Weights of a small transformer language model.
Size: width 512, 4 heads of 128, vocabulary 8192.
Architecture: no biases in attention or MLP, capped logits.
MLP neurons of a small language model. Each row is named by its layer, matrix (gate and up: input weights) and neuron, and shows model dimensions 341-511. Each number is 500 + 40 x the weight over its row's rms, rounded and kept within 0 to 999. Numbers have three digits each. A neuron's up and down rows have the sign that makes its largest values positive.
A block is one neuron, or neurons of one layer that tend to fire together. Before each block is what it responds to, as a language model described it from the Wikipedia text at the highest values.

Responds to: Verb after subject name. The first token after a proper-name subject, usually the main verb (or its first piece) in biographies and plot summaries, e.g. hit, dec(ides), ran, wrote.
L3.gate88:495545483496461532439529506515535452579436525434549548461519456504486583472493477534433524506464495482511466527497528536418468492496569455512515480491530455530512494530446503508505517501574514463522567510541520455462519470532476504464498558509504458515491443464478475565543472498480479452558521501573530515475478482551506498531473441605549568536526493500468483554454536554487544488508525448402510537471522448555457509549492578566565459511492510440538514530554532541534571450524520467540581389505463459464497546517
L3.up88:441571501518423490551519466454549480533466501522491466477527498502422455457480466465516497455471472484658435565525474532452395549568503467496518464527508472494518464490447501451457554507537505545479575498525531444463520426454486482543493561497488530514522464490535525489456443519479531520564478489340531519523569486534552453422475452439585569501507478455536494475481547546459603441491506483564515533470499525517464508493496519493393454437481458390546413509497493518429479460517439562584483478452424538555498475540
L3.gate901:497517483501461489530506458595522463526542480492516508438517460569504512499458492440485466496473529506511480523505510513459508501515391457578534474512472459497487431479512503472442504461425516489483491411550519517517511530505476511536459572530510440544432515493497505482550452528582440512508443489448499469568430477510553525532440500547512579513523540500576564549448531501511454512375496529561531495486383517598450523533497540483540512466508560441475461530421380528420551533496516478487545412562503460545534501449
L3.up901:473533483478464529500514477516489479451512454532522509406464469523519501427476462554472514422479458487443433530481572537504488505513467532471541458500558512466518469452435508476547537519534532498473550453497535515477515541517475486502503534544514500526498535508594521574485579519386465439513521494573416463476476453470541552547439534553441511481463492476469515567449520436565511477503470529576543502464481467527484491548502493549517514519499497415496489515530499527529539533525506466512537454453492506481527501487

Responds to: Predicate after person subject. The first word of the predicate after a person's name or pronoun in biographies, mostly "the"/"a" after is/was (He is the founder, was the son, worked as), also verbs like spent, left, joined.
L4.gate135:511547480515526455541513510508484463566461420457535581467524436465516505546505513516475508512504430437493485538457463485497456502499496527495495453581478553490552560492477455529507487475447572556484505506448528590421431539556521483412502505477512451503486429473460445518490527491444516481495496499507471427562517527446515467545511503511571419482457504532469517502449495518482465474377552476462519544452561447523499493435524446567543555484542461468530523550538500559468531510524464493499459475528588483555517499472
L4.up135:534485513482551514452572518436502495593531477483508559467512459529451512503437465498481526560515510444505518487454483544429528438528501495542592494527478614417518492496536474546526476498501418532426525510492505526516520545548495490435548503561482510480494501478497511510507454510510459478477532401442513470508490491475523524461444480497518495578500585504465491472419515511500503501438524532459559529514500447537591517452516533553452483477541538523569494550485479503498496443480495543565444549527545473535482517513
L4.gate607:445527539539530570519486532522483461481520532520491532517486534446451473532468478527541497539518477512521463548539514470505502459522463555476500594546528586545487477519402445474561452510470508494465490476499494542482562450561542473511456511496541436486516495462498443508450430481529466545465503462492477464467568524529483551544511540474485531519489511553492541510457470460508501439495511499577508465441537461468466430516548449460565491631485542451463477494459524567547530451527523410510428577479446533477472532453
L4.up607:474481496563521506473498436586462508440503470481544496525492486452511562584519534472459537536478547482512485555468455518522491534533520498514530503556550498542459519569510521491509488515443422528442531520430510510539519491554503535458517533433617483522472430439473436416458486486493569487513496475516492487504479545509449543456494462545466479512526502488472488504439507452507536427555473589542521504485484403524405541469529495421483547523505504519419557473519442515468455549551423534518480495459516475601460504524
L4.gate728:541477486535488524529497544510458532573518550466451482508456535404497524547564528466480551446414468511542459489488473513534530414452488574510457513451531487463555506504478470482546553546495512439439454541507519396511509533488553470484436524503549485524560526494530505472448555541448434490563514487479586548464522577485528509529563504455467516456478521494524512540484499420530526494431608548468518559553599506472489490417532499532497513542506490517511485522467471526521526527521482548521410488534506570518530503519
L4.up728:515509532532553472432538506523535480567515547516520510467471457529500490445439458503484545560517528558530533481492598588489558474491486519505535469440540527481524460503509550452468531523490530514491474560503544459523517485549509481479474503447543538490524470596469538474462499454497522500492545483569508494513522546561471571462447514581565449514550539528485460425505437494518491434426496596502618550481483474469526505514497431474492416477579454469490509516541505486476483476459536545533470491427501523549535491490
L4.gate878:517511583440541525494561506528507459490517471492534559445481500439502465547442464491497495454494515466407517464541468545482580561451455560479457484517458454476532483442501481460537530500471543516459406546485552531464511542585487437510516436561435489497561502467412567495515549457538501515434546483510520485515456477569538519500516520525567441526559486601462514546486421552490504459450489520460499469442508485473488535448553534520509450514455597455475540477489512549422548497462494517568462543515488464529494535489
L4.up878:540564490452526520490492495471488533523425495507565484483525494508523546519474419543479462538478506434510560515572441567478498557510600465495470563479480582523484607471522482514472483530461550510546538527501481480486441528484560515449522544413485452474504472483489617443542577520526465489519523439513458470501515435509442488470554488480558529484486598565535512454536490568501458453502414507529610522550463470523565530446506496500537545517510497458477557455495499529529576560513594533528456519539472517511435563482
L4.gate1118:502471475587546490502480547447475502574471541448514538505477477407472475485461517558531515440508529436541500547554415555486502512562453445469442444544493444523574543448489536423503541513424463556411525507490509466484450440492454521463522502478555469592500548480528480500467511531516415511544539399530469506524439493484571506480515492442480491491521474547534456490501549452464512522463527510550517509565486532507455500599594488588478501523539523539460509463548492521531547455526529504560465562531486466591508547449
L4.up1118:510491451480513486500489415528463501491483523512501529493475456563546489519434513521486503486459484422582502549435470581525548492508493500578454475576448488534469567493427509587523522532464572484485531489539499555542521494471490623521467521557551511455457474485510590543503423463463466496535397453513452486407451482481496441442511462481486473456452511458456509506468518452559550446448576469473471514551516524507560481536490460550538518467506429535432472556429535596463541490526481477494497543485437526486540506453
L4.gate1206:505498494507481447483536559537530507517443478460554525455432477512518546443455534473502529444500553502521540459488437412497488627524523481490581528414459533525505545451524558460466469543506516542467482475538556541549563459493425515409502501528572444484480506492464511482566478493515511507480453565556601464470549482490413523464509518485463460478552488539505496443531560488502500490464509539418500498523521463501529481517478580501572545530506507502556511559433560505516515485502512475513542496466499476497508582478
L4.up1206:467559493526561559473448409449568506527502567427499499412540435479500538477467504509475552563522502485471536513504523583534516516500497515468503488589510527514420523499535541490554474494437459446526549550455476418478520530501513429532456532454479504516500507418487490518479553524475595473601601548481489488561512505498556484456484532556473509515521483380445441548476513433536447572523483527545534488507510562525498463480501549474528491516495516457552473518504539491482493410485470535550515493525466412503464434476
L4.gate1274:436508488517475503497449516423504476496474529499459550474507529480443494536568435483502530520473444515534450549524517508564483528582526446524491491468565486529499555523466525572526450455463540524516444530494472529563488497532514527475498550510503494503480514534456515489491575503473550472414507528464482495504565507452496554528468435513524523433545501437429521453498505440560490540448475456542482472535433536490623527469539467502517477531482480466503456513529492489476531474520486455528446514490534471475452484472
L4.up1274:511513557506496477525490500514535497485463476438466528520519444456494590505498541514487508477539543461492424516438489441570546510536526552539529497496485582522511476508512542526555481394522485531561517501531476489535512481523534515468481484463536505505459467502515504486511423489507522490453603521431593502534593609532502486491514492522502490528461459557491488512467497514495489510551415509471517585484482477492508519537433545566526531503533518489571457450460407479518488405512401464585510549463511468495463506484
L4.gate1324:448527425477537493531506495522496504550508469486505527510486533441436476527388568495516499507417501523416422506513511491514545545463552479490565547514538587531578528517452591501569517492549499519469523427503472550462486507499523511486563495560479538512490525444441507502510532504403503472547495524505543509543463502470594444485564439550447487522556557497518510537532425460506539460489476473545544581471511479500460557531484473491472521521428488447485516522528521513454516508446522516509554510484521521503464484504
L4.up1324:459499467521569475514551528569524489561523492568475515497516509502506427535546567507458540465551501486546534518584542535540538478519487551532571484505478541558516420450456424453599547498444512531500528547537540568440478514513480446526439464515422509548529466544504498489449539556468452488485522487530595505509502450561467537449519463531474407487549548560466491468469553482507487537519493514469521546476504482553556427491432499457516524414504545488493500562488503476495494543385474485508520474544544450517528474474

Responds to: Inside creative-work titles. Words inside the titles of songs, films, books and albums, often mid-title function words, e.g. "Home from the Hill", "Break Your Heart", novel The Wounded Sky.
L4.gate384:503537567478452412558561450511432511516456505528449482469433500496474496508506540483523488465499460501532476535575568487526420532491532489475487528490528457417524523437556501555487505494580486489523569545451529492435464537592536511508456418542520473474497510602508499520542484483482498462584416519446489503566562512441465493463503446470522461484573468462530480481530498533492463524542524518437462452464542487492487472485497480501513576471504521524512473543503418500456457462460577575557525517516561462525493519455
L4.up384:587512531479593527536555491479504509469534532559505526443430552499582532545428551488450466480444576466475501422499502581408403511520475497515498451554523430541438459512445459541525503501468389534406557571509478454544471546498463489490484483477431449501480545471578504493420475475486466502513572466507523502467518585483489539461492478528532531520521482510553474502483549548439538483477436464545497454435555512473436478466458486507536494479533565551523463462481518484602449489451440502512449542521546482495458478494
L4.gate504:554479483488395493500468377511426526509520518527440534457529489576476446473521533500504506443458501482531613463526541480474488479496566528478496528454504515493521493487546518496511398531478432510485505464510488536522505452472553465516485435495548533511523526409503534525511513573499561433438507445487481489523465430491491532520492555507491453449530582537504503568548501541444496453495489546542512459449552443524473448514457512540545453442503486437436426431526501524515484450591525470456512483452499558533413479438
L4.up504:471494577485428574487436536482412528467420414427474500510493491458513476530504527542471453497451486497482541495472566462556480477504524518457478399507532500511437500438561504523455471504492430508518499576485481490513493511476499518476439469443466492464514448452565496572525505472436496465478567478479560508518516482531496497544485428515423471507521477477505469520523518527414477590457501489422513488438516504523479485562445504487460529528473493466492482475492529516508522485557426477547581481516516543465480523551
L4.gate552:519454520485552512498498408433496500410502469502435493534494414420518459528464485459486482465425438491518560428523561515436441522523478475485482514519531508478498450443530513546495499504534464511478510565477506553589496559538532523537529526477541535567444518508487461448533535516537498501528559600484424506480502476491499539498490480555536528503505445480559436470499528465481499511516501541494508448391488449533550508462595512582531542502536539477496605426540437485593472447471481604493481470541482493496458522512
L4.up552:541493484501453512519538457503533565552469506436524481531509569491535507505536550476492450455533534521511494514475537509555474520492484539467494494614491454438431504559566527452476480511569473575516549487490436465477537493506516434517481566495505558544527489532511545502545502475508503510485522587465558484553472582518529523496484521536527493533574525495525513535506530544429555460493530550489461493531516587482490571482484555521573549554491518492595543501495463507517471528479527472509490405476513546570471536487
L4.gate857:506494500450430469479438432461501532506491557425497520460471501491515440511501531558504465465541453494582535509498525546489503528515484549467435470444508489492463464498650475529536532494575456568465533521494474536537460516543468504525517466479484546545431489472481555552481507575453506510459580446496480530484465475511534515481475441495519475443493498452498499485414532586439473535465514505508483453446478488499560582514503517474559532484509487507517523519494494464526546510511515505425501487451498594521475559508
L4.up857:586467474548579547533482487426478501466479536427488551466474532495512448512477551510442472445477486435507481510528528492510452480523480564442426496475516487557495485514533537489481400444540477495521519489457428512531513526474527478482482522477468572485527491480464511515528430455465515479537510455450444542517459422552555407438492525540519554585563505490581420494464505547514471487432452469501489485522469521444503481483527438461500461550551574456472512502512447547464464482518502463473506542537547498502481534535
L4.gate1015:518471511566486568447485434460491527491504506478496490491462425465467460519491535493464476467447519487516530518495539494442434498540483530530521420495526531473568483566473454566536522570532494545474556466544493517488549591479533482501517458522515493464552481520510500501479566549434509565527558478515463520525463495496602464537462536584530586477502543444508549463497596508493494514499458500530416480522491495569543559471454483546553461550489520518413516480545484488482585424448556476514522461515496585544459462498
L4.up1015:490518531519508547533494507496467452504528531475451531443489500517481504591430452495486546464469436533470501539499450488529429461550537494437450562437485534440548528519523562492479516446499487481471481504478525516538497555503500450517439446574531495434467490585483470503553471494456451503540599526452451506492465538441498490567483462531544514525579480436482523564545476516503478505568484504510529455627514481471462510520499436474481570548537594506536492492520494527508551465443504476496544504506509469484496500464
L4.gate1113:574510479500507586518459538434465553532481503448477487531519535441539528527495570567457556463484445425483519451507514516450450502513546538500501514503595488457551475514511570563541496536525465510474587502464490478429484458421469503502509454517569575535439502506509505504568525536447499513519557529472594507540451525452461470515498521491474534499490554479474461441477543539492528522498525471528421570448573461549511593456461515506566524450457543556512466497424506499576512498439493479527481525501472558487465511502
L4.up1113:518447522478563528511466468464445500516450500500448531510489454392516493492416549558460480441501483470523536480530535473491428503496476501478517550545449492454605538570523513536483438442533477556461597434461451526534572526533507498488474544514560529419523514523456533485492463493513505544491504554513568467476454565518534459524488409530491556557525528517414516479495529539523508579527514489507458536509573447554564561470437492570518542541522529470494501509472396528550483518485407415469443542540543496557464574489
L4.gate1263:496544568510433560554477458467536486516429545544570511426504605559509545498542511508461509452467531580470492572541476527502507513486523583480461528537447433513495424432524525494573529488584453500496458489495536525535536532515474454494489462483536460455449575482530532530492495525435533508460536517520503516457438535476540509483549444552514523485565483528616456505474530497485540472508506501521512467522474532494480433501573509535520521490551527536577476437509500479564489521482495391489473638481518511525486530424
L4.up1263:561574483441487587538474544530534486447583475507459536478527492443591476468501524496565578477505476516483505472504467471474511439501504514518466538519503482511523463533587488518498471428525498544558461456500464463496547505492543511505559469564563465503446552458468436526553519488530531537497549610486524481539554504478496513483508493427513533508532503565482495560525468509517430514463523478426466563480494489517449524547516497566561415537526484587479470481497479494540475493507445588474465521532576515423508498466
L4.gate1329:551484520442507522502490519412527498508469486504443550527485515463553573481468507423513462461441467475505571581512544527387490487518467502518549514475427514582581485521549440540451480469527567502511514536495429540546473463435431451433585528616552470445432488466494480520524528482516490516539449456535560483489444507534534449580474520544474544459542548551516490507487516530476464534483482475561488513512488563474550436488518492476537515552449538549433485451474451513481438456474447475459471454495542500575506463385
L4.up1329:524470501473502501560466510524477506453503478455440488526445558483461502581475519444497565383488554444515525455496503456450500504500470497471504489487522528519532465518509525414436569496482583482474470499555535552523483527492468416534531500528506497486503471468438439476485501517404495448552424422459565498510439447523583514519457517513473511495488530516472482447560408497435472527470418532521528487540419480504445553452453487451460490536461515505550418421534441490488482463526497456479467571474533559485478479485

Responds to: Predicate verb after subject. Main verbs right after a subject pronoun or noun in biographies and descriptions (was, is, served, played, being), plus "|" separators in sports career-stat tables.
L2.gate310:483473477510536512526512451455547521480546460545565581529442505503395475478537501474503542517579542551422487507478468458508544449424476501497494464512446522466470521542501449523552488469503468464434460500504589519487553474529556510497486451536566525461493491467499631508487479472468480453516462509551510548549486467519471503539448423520477501492468537497513498484497528450475491515473505486446494502416508508500430543463485543477464500561498483542485536479518446515459465501535520526569546581479533559471452475500
L2.up310:581473472500546482560510496480510497591572466474512421506541597499520524398528526479503483599505541524430533497467475532519451548496528479438509393549478533529556453482482489427527532461519512520544552514496590533474523482513465452535459500559490534495495396506462546565455473546534519527553476513548519522457474554523485530521525555457499526492488513496559496598515487483521487453495537510516544459567416454540479538535466451451489465491490430511490468449477564566400447572553537467563598463459454487496478463538
L2.gate578:535503442451514521479520488537463464540422488474506444509435501472516495512483532457454549435558471489486521542480479525517553516460517533508437558473483523473552571540491498471450533547587506486518523497578497467526435527522498453458491533432533503500513517528503479436503437514457494442527540511507518496509468574516437540502464455575533468502471553535508582511498504529514565503574510484437563593497533496480514591487511462529455470444478507513531458491509460495397466496467578510480494501532491451533498530488
L2.up578:515548534457535453483482439554495496560499494518504459526515519449563531471562551491438540511491517476497507513389499532572606505471481483563493539475464493456494597545522460492460452533553538561425605501497522477548508514529487472492435550493436450460499557465465487534594526549515498478532506567503536461575482574488484479469574569571551451568491539530503509525462448466511462466524534455485544591541506540475516503531477518540489506441490548444607496483514436545514561512407471517477533523481523420488508476498
L2.gate603:481457471443524468534471433463499544483550547475554441430410512475534499501484449464439571532540512533531510474533439417494483509499514526551452497490448466483539498490501500437504600465500524541436494527464507437463454531437546565536515521532506548456464583501542447573496575515475475567501514431565510538526497475508531492508562541444529530561562536520497450519510469547472526510468567481491504495436491502487422539595487520532558544492435471525458452510501458461566478511445437471540576516454504513530464467422
L2.up603:509465450509491504471539531532562550541538432530497471553493473494460469550492466494493458486499573421487516503564470518512525445462526451521526500513520503507542549490457469538583545521489501480479485489514563510550415418546538474470446454511462518473510418490517415463466449503563488502481537483468501559491473501504490444521533553516469516539481439485488431493484538474572512435469485544518533537529507452533523538495481434457490520499495497472486427523478483515485522518570460436504490475530491579555494508516
L2.gate839:464503457533423539553498510521475590499509509434514487514504462475490532527515531588489498489495521465549504467479507456552552537437496579514463443472465421509512552558477533587486599489555524484489522473553482482542539525496513577506546517524513493487544529555519521487581512482479486489482527455521457458537506470517481461461553565481511493478474502548512498520473512479482562442500547498578476642482494502528438552499494461497488531471430502488483440476515550482432604547575529474530479490501526509429492546565
L2.up839:595533493461496514596532480532487499511540516497511496494469460463562527556519515538431521506463541549495512419491484555487487481554547547439500492459549559433457519497500438459426556456504449518509466528512553518521527523463517554555488508483514438528450514564435473512501515528484498521501483430434532448429449510484433524457583453560496498538514568480471486539446505498535513421558409538511472532507454463520438453524425505463470515505485564475507500494536519489527583505547533448512525527479473494470455464483